Part of a small language model's weights.
Size: 12 layers, width 256, MLP 1024 GELU, vocabulary 8192, 11.7M parameters.
Architecture: LayerNorm before each block, learned positions.
MLP neurons of a small language model. Each row is named by its layer, matrix (up: input weights; down: output weights) and neuron, and shows model dimensions 112-175. Each number is 128 + 24 x the weight over its row's rms, rounded and kept within 0 to 255.
After each neuron's rows, "fires on" lists the tokens most often at its 100 highest values on Wikipedia text that the model never trained on. A number after a token or word is its count.

L7.up200 [110 107 126 138 100 119 101 105 102 131 135  86 114 110 118 124 115 117 163 145 162 124 125 115 145 119 143  83 132 149 150 130 109 136 151 139 105 144 129 110  93 148 118 113 159 119 149 112 122 126 141  67 147 137  84 121 140 111 149 129 128  89 134 122]
L7.down200 [130 151 110 113 129 129  79  78 108  56 156 156 132 117 135 172 122  83 148 160 129 141 134 144  97 143 162 167 129 186 151 130 141 117 114 146 143 137 128 106 132 110  90 142 139 135 105 101  85 136 137 142 120  88  70 136 126 172 112 143 167 158 119  90]
fires on: "9" 28, "0" 10, "ter" 9, "3" 6, "s" 5

L2.up1009 [163 128 119 115 115 158 115 122 132 124 116 145 126 146 143 127 106 118 133  95 161 137 126 146 130 141 157 118 141 141 111 129  91 125 128 141 157 140 124 142 112 118 151 124  88 181 127 126 140 120 141 127 146 139 143 120 141 180 128 128 120 151 150 104]
L2.down1009 [116 140 134 126 170  91 150 134 110 165 134  80 112 106 157 123  78 150 118 129 121 132 112 137 128 111 137 138 138 150 118  97 150 115 114  80 158 130 140  70 125 158 140 137 128 102 118 118 169  95  96 121 141 140 169 136 122 198 138 180 116 171 104  94]
fires on: "bu" 22, "bin" 13, "out" 10, " written" 8, " Format" 7

L8.up492 [110 107 142  97 142 114  85  92 150 128 132 119 141  87 125 100 134 166 136 136  78 116 156 123 136 111 155 149 130 138 124 159 145 143 114 143 128 124 128 152 163 134 133 157 111 104 114 134 135 123 129 173 121 102 127 184  79 128 139 139 132  98 101 114]
L8.down492 [128 104 110 140 107 120 176 154 105  75  94  98  66 168 149  73 118  86 114  91  80 133 124  88 125 132 116 123 112 150 105 139 130 112 153 113 134 115 153 129 134 130 136  73 124 138 113 181 183 128 140 180 149 157  85  88 136 133 158 119 139 154 135 167]
fires on: "." 38, "-" 11, "et" 10, "2" 10, "de" 5, "die" 4

L2.up301 [131 154 121 129 155 153 132 122 125 102 144 127 144 120 120 129 143 182  75 165 130 117 124 123 139  77 122 127 116 107 158 120 137 102 130 135 129 113 148 119 130 161  68 113 133 115 137 134 131 143 130  80 154 156 173 129 162 105 123 138 131 148 121  97]
L2.down301 [127 102  87 149 116 125  94 147  95  97  89 129 112 174 177  92 166  98 122 112 108 124 113 132 151 148 144 141 133 111 101 149 123 107 148 159 107 143  85 116 100 127 110  88 130 135 196 138 119 106 150 137 133 110 146 125 125 165 103 122 178 143  94 129]
fires on: "=" 14, " It" 10, " name" 8, " code" 8, " →" 6, " •" 5

L5.up753 [139  95 132 147 181 143  96 133  67 104 112 131 128  88 127 107 112 153 119 131 120 143 146 168 131 173 180  88 154 147 142 179 101 146 121 130 109 105  95 114 128 174 147 105 113 105 114 128 126  99 153 126 153 147 136 188 115 135 144 103 115  91 132 159]
L5.down753 [101 159 151 112  86  91 146  97 153 107 143 143  99 154 133 166 146  90 125 107 163 147 118  72 132 126 128 143 107 109 118 107 150 174 111 139 142 162 138 155 127  92 108 129  72 138 148 142 121 193  91 140  73 108 151  76 135 153 108 156 137 151 123  89]
fires on: "." 30, "s" 14, " " 6, "ed" 5, "1" 5, "ing" 4

L8.up635 [105 117 137 162 179 139 129 141 151  76  92 103 133 146 139 140 152 112  74 180 134 163 126 157 185 172 150 165  95  70 121 126  83 139 141 128 151  84 122 139 111 119 127 125 146 162 167 181 134 112 137 122 109 111 113 121 103 118 126 114 118 117 106 141]
L8.down635 [171 112 114 118  93  95 127 171 143 107  66 113 154 163 124 105 179 141 138 168 157 112 121 152 128 123  98 182 161 140 118 122  90 152 109 107 121 140 129 114 147 152 158 115 101 133 143 186 147 120 126 159 128 161 154 118 139  85 156 124 121 149 129 157]
fires on: " in" 18, "s" 15, " his" 7, "2" 6, "en" 5, " as" 5

L7.up374 [124 146 158 156 103 136 193 130 116 128 134 125 111 124 143 122 116 150 124 128 117 103 179 120 147 105 124 130 160  99 132 111 133 115 163 148 142 107 145 138 144 138 105 152 125 107 116 166 137 122 172 112  96 141 117 107 126 156 134 155 126 140 139 108]
L7.down374 [147 169 182 154 131  95 137 132 103 122 112 142 149 131 116 159 129 117  96 176  97 115 109  99 178  99 156 122 189 115 116 124 137 125 157 166 137 158 133 155 178 147 139 106 136 140 113 137 102 148 124 155 111  90 119 124 110 117  96 119  69 135 133 101]
fires on: "\"" 24, " " 21, "ly" 14, "'" 7, " even" 5, "gen" 4

L5.up473 [136 137 161 122 130 134 127 162 150 152 178 134 100 102 120 133  95 136 140  62 171 130 147 130 167 152 133 139 122 115 125 136 139 128 151 118 157 111  98 106 101  89 124 149 134 114 142 129 138 100 117 115 158 116 125 128 114  90 162 132 125 132 149 136]
L5.down473 [133 104 136 140 166 162 112  99 115 121  94  89 163 129 126 118 164 206 122 148 115 149 145 154 146 135 109 177 102 137 138 133 129 118 137 126 115 102 153 129 113 153 137  96 160 115 140 121 124 123 146 202 131 125 127  94 157 136 111 135 148 135 108  87]
fires on: " and" 23, " Total" 15, " it" 10, " they" 8, " " 7

L3.up976 [112 153 157  93 132  91 138 108 169 140 141 105  58 142  90 142 155 113  92 125 160 134 135 106 174 118 126 180 136 148 163 107 127 153  92  85 136 101 125 115  91 109 159 124 131  92 148 121 105 158 138 157 129 135 113 102 117 117 125 114 142 123 145 148]
L3.down976 [128 126 116 124 122 107 112 125 116 137  78 148 116 120  90  60 154 152 175 105 129 123 158 120 128 162 143 141 104 127  92  97 139 125 126 105 113 140 150 136 142 113 112 129 126 126 104 125 129 106 158  96 114 177 164  95 133 142 164 126 130 104 133 152]
fires on: "est" 14, " States" 11, " most" 9, " All" 9, "th" 5, " United" 5

L7.up316 [147 147 124 176 156  98 162 116 141 130 102 151 119 152 159 139 138 131 123 108 115  79 171 109 180 109 109 107 154 158  85 116 114 128 134 137 119  91 127 143 129 144 140 117 104 104 105 179 163 124  93 121 162 121 123 110 143 138  99 144 132 136 107 140]
L7.down316 [123  92 103 137 150 149  87 120 160 101 106 142 128 100 137 122 111 132 156 111 116 113 108 143 158 172 120 104 166 121 146 107 116 125 136 108 147 107  93 139 145  95 161 168 140 130 123 123 107  95 114 110 142  97 183 152  84 155 153 114 176 145 148 122]
fires on: "," 21, " not" 13, " " 13, " also" 12, " and" 7, " even" 6

L2.up539 [128 146 148 151 109 147 142 107 168 106 130 140 164 142 103 120 131 116 171 161 117 100 113 116 118 163 105 123 104 129 120 129 110 129 149 147 140 127 147 145 167 185 126 105 115 119 115 113 118 159 125 132 134 127 133 149 160 149 131 143 110  97 114 119]
L2.down539 [128 146 177 143 103 118 154  93 120 161 105 113 100 150 148 128 108 108 107  96 126 162 142 117 156 170 144 217 153 147  94 106 143 144 141 130  98 134 118 136 156 124 133 147 103 121 140 128 113 109 107 119 109 148 130 144 116 136 147 105 140 121 130 131]
fires on: "==" 48, "\n" 7, "===" 5, "." 5, " average" 4

L7.up184 [121 127 159 122 133 143 118 137  87 156 133 154 117 138 148 130 137  99 110 128 112 111 141 142  92  79 149 104  99 142 123 141 120 109  81 129 163 145 131 100 124 142 144 122 107 115 112 173 104 142 138 134  87 142 138 157 113 142  81 145 204 120 138 122]
L7.down184 [102  52 147 109 109 144 155 174 103 103  72 129 156 121  97 116 104 136 111 143 156 126 118 116 121 131 122  74 133 126 118  91 170 102 137 126  84 146 107 157 153 126 148 161 142 115 126 131 148 135 134 147 123  83 132 136 131 104 142 139 124 153 136 136]
fires on: "s" 31, "ter" 8, "m" 6, "rs" 5, "er" 4

L8.up43 [137  88 103  91 171 127 109 155 107 140 138 103 147 130 183 130 121  61 134  88 158 130 123 113 106 130 148 126 123 116 125 154 157 130 106 134 152 118 172 132 136  91 113 109 126 104 133 145  96 117 102 104 117 108 103 157 118 158  94 171  72 102  84 155]
L8.down43 [166 128 142 139 137 136 160 133 185 166 117 131  94  97 136 112 149 130 129 142 109 111 142 135 117 116 118  97 103 101 120  93 105 140 119 108 100 130 127  52 123 134 129 122 172  92 133 133 122 158 124 147  72 111 152 126 141 119 165  83 182 127 148  63]
fires on: "," 30, " |" 25, " the" 9, " had" 7

L8.up965 [130 112 143 104 127 166 126 146 129 141 192 113  99 148 113 157 175 110 152 137 125 134 115 107 165 143 140 127 145 156 128 114 100 103 111 156 139 126 140 125 132 118 200 110  87 103 118 130  89 181  93 119 139 145 104 118 119 134 108 107 174  95 146 137]
L8.down965 [124 152 142 105 140 101  93 167 156 115 130 126 101 134 118  93  79 139 132 107 149 106 134 141 114 119 125 111 101 141 117 138 128 169 150  82 130 150 140 128  78 123  82 150 170 169 123 156 139 129 135 144 165 154 146 152 104 116 133  88  82 111 151 145]
fires on: "0" 16, " •" 11, "9" 7, " most" 7, ":" 5, "th" 5

L8.up378 [163 148 146 126 147 102 127 131 136 150 169 134 130 126  71 155 129 134 135 106 156 118 119 163 148 142 102 120 130 160 141 127 154 108 152  93 162 134 130 159 123 101 130 141 129 127 120 111 111 115 175 112 138 129 141 143 215 142 167 159  98 111 122  92]
L8.down378 [145 174 105 117 142 159 139 125 191 100 126 114  93 162  94 159 143 115 115  95 111 134 126 113 134 134 114 159 169 185 129 128 141 128 133 150  85 174 155 132 119 134 151 137 134 103 121 149 113 137 171  96 141 112 142  77 138  75  99 109 107  97 161 118]
fires on: " and" 76, " " 17

L2.up49 [131  95 111 164 134  73 111 133 172 117 134 137 122 138 120 130 123  71 162 111 142 105 118 108 152 109 149 139 118 125 137 108 134 176 169 116 110 105 165 114 132 107 104 139 123  92 157  97  99 150 133  69 127 128 124 118 133 140 173 145  15 134 139 116]
L2.down49 [113 141 131  54  86 128 152 112 124 125 148 111 106 104  91 134 124 137 102  97 169 124 108 111 109 148 141 113 153 136 120 116  92  94 114 125 100 147  99 125 171 158 138 115 127 146 150 134 103 146 155 129 180 146 140 135 110 132  95 101   4 130 164 110]
fires on: "." 28, "," 22, ";" 15, "\n" 8, " |" 6, ")," 5

L3.up1004 [155 107 139 150 113 114 132 135  88 129 139 126  92 148 151 144 128 132  91  75 114 118 170 122 114 111 135 137 101  94 177 167  94 127 123 114 170 120 109 110 146 147 130 133 170 175 144 172 125 116 108 121 126 168 150 125 121 182 145 127 156  97  81 101]
L3.down1004 [182 127 162 184 134 151 151 102 131 159 112 142 117  74 125 143 117  99 110 149 123 131 134 130 112 152 124  83 134 129 163  92  94 134 148 150 114  90 100 108 102 140  96 110 161 154 119 158 182 156  96 130 150 129 133 105 121 106 100 123 178 116  96 118]
fires on: "ter" 47, "ud" 15, "g" 6

L3.up636 [150 124 152 141 131 135 134 128 195 123 143 128 162 124 168  72 113 135 118 101 120 104 132 116 168  76 165 118  74 125 134 150  91 117 148  75 127 125 118 119 137 166 122 104 150 115 109 195 171 132  86 135 114 160 112 112 126 149 106 143 125 101 130 129]
L3.down636 [160 105 110 151 100 137 115 154 156  79 108 101 138 158 141  94 148 133  87 124 111 139  97 141 153 174 131 135 122 111 142 112 129 121 148 168 121  89 136 161 105 125 133 130 131 105 128 115 119 198 119 133 121 153 139 138 150 106 147 144 142 120 119 160]
fires on: "ner" 18, "G" 12, " Silver" 9, " G" 5, "er" 5, "g" 5

L2.up17 [ 80 111 121  88 144  90 139 152 156 161 122 150 116 113 167 114 172  97 110 125 113 106 136 105 123 108 156 123 119  85 125 146 104 147 134 160 121 107 125 121 117 136  69 121 130 118 141 143  98 133 115 122 113 143 103 132 129 164  79 134 141 124 168 132]
L2.down17 [145 110 105 150 101 156  98 114 122 146 143 146  96 139  94 123 120 150 151 126  82 125 132 125 139  89 127 153 139 102 141 112 116  91 118 128  99 121 119 119  55 148 150 162 137 122 137 125 168 137 160 103 129  98 132  89 161 144 153 173  59 144 123 141]
fires on: "," 38, " round" 11, " |" 8, " area" 5, "elected" 5, " species" 4

L3.up264 [116 156 146 154 115 148 130 130 135 120 131 119 123 102 121 139 121  82 158 114 152 110 115 134 126 103 189 136  90 119 118 133  93 124 146 180 156 167 141  76 110 117 136 130 169 154 155  88 149 139 114 118 179 130  96 139 110 172 140 105 158 101 125 140]
L3.down264 [115 118  97 148  92 144 191 166 111 146 109 137 131 125 127 135 144 120 142  87 135 111 153 109 150  76 159 167 117 159  70 113 148 138 104 195 102 139 123 106 138 120 103  67 165 118 129 113 143  74 126 104 164  97 112 135 152 115 127 113 137 146 115 157]
fires on: "0" 42, " To" 18, "To" 8, "9" 8, " can" 8, " Bro" 6

L2.up467 [120 106 153 159 111 152 115 120 126 127 121 130 121  88 122  98 131 169 156 129  72 147 145 111  98 115 108  93 123 130 122 149 165 137 146 130 126  93  78 187 158 170 151 117 127 113 132  93 116 162 147 121 179 134 146 157 113 193 169 151 112 109 162 157]
L2.down467 [122 106 121 122 113 147 137  98 123 126 117 143 102 137 105 147 145 109 135  94  89 120 135 126 128 135 172 137 124 111 151 146 135 148 156 122 125 154 142 145  92 122  71 101 121 161 129  99 111  99 133 144 133 148 106 143 104 102 130 151 191 136  82 106]
fires on: "." 53, " Singles" 4, " p" 4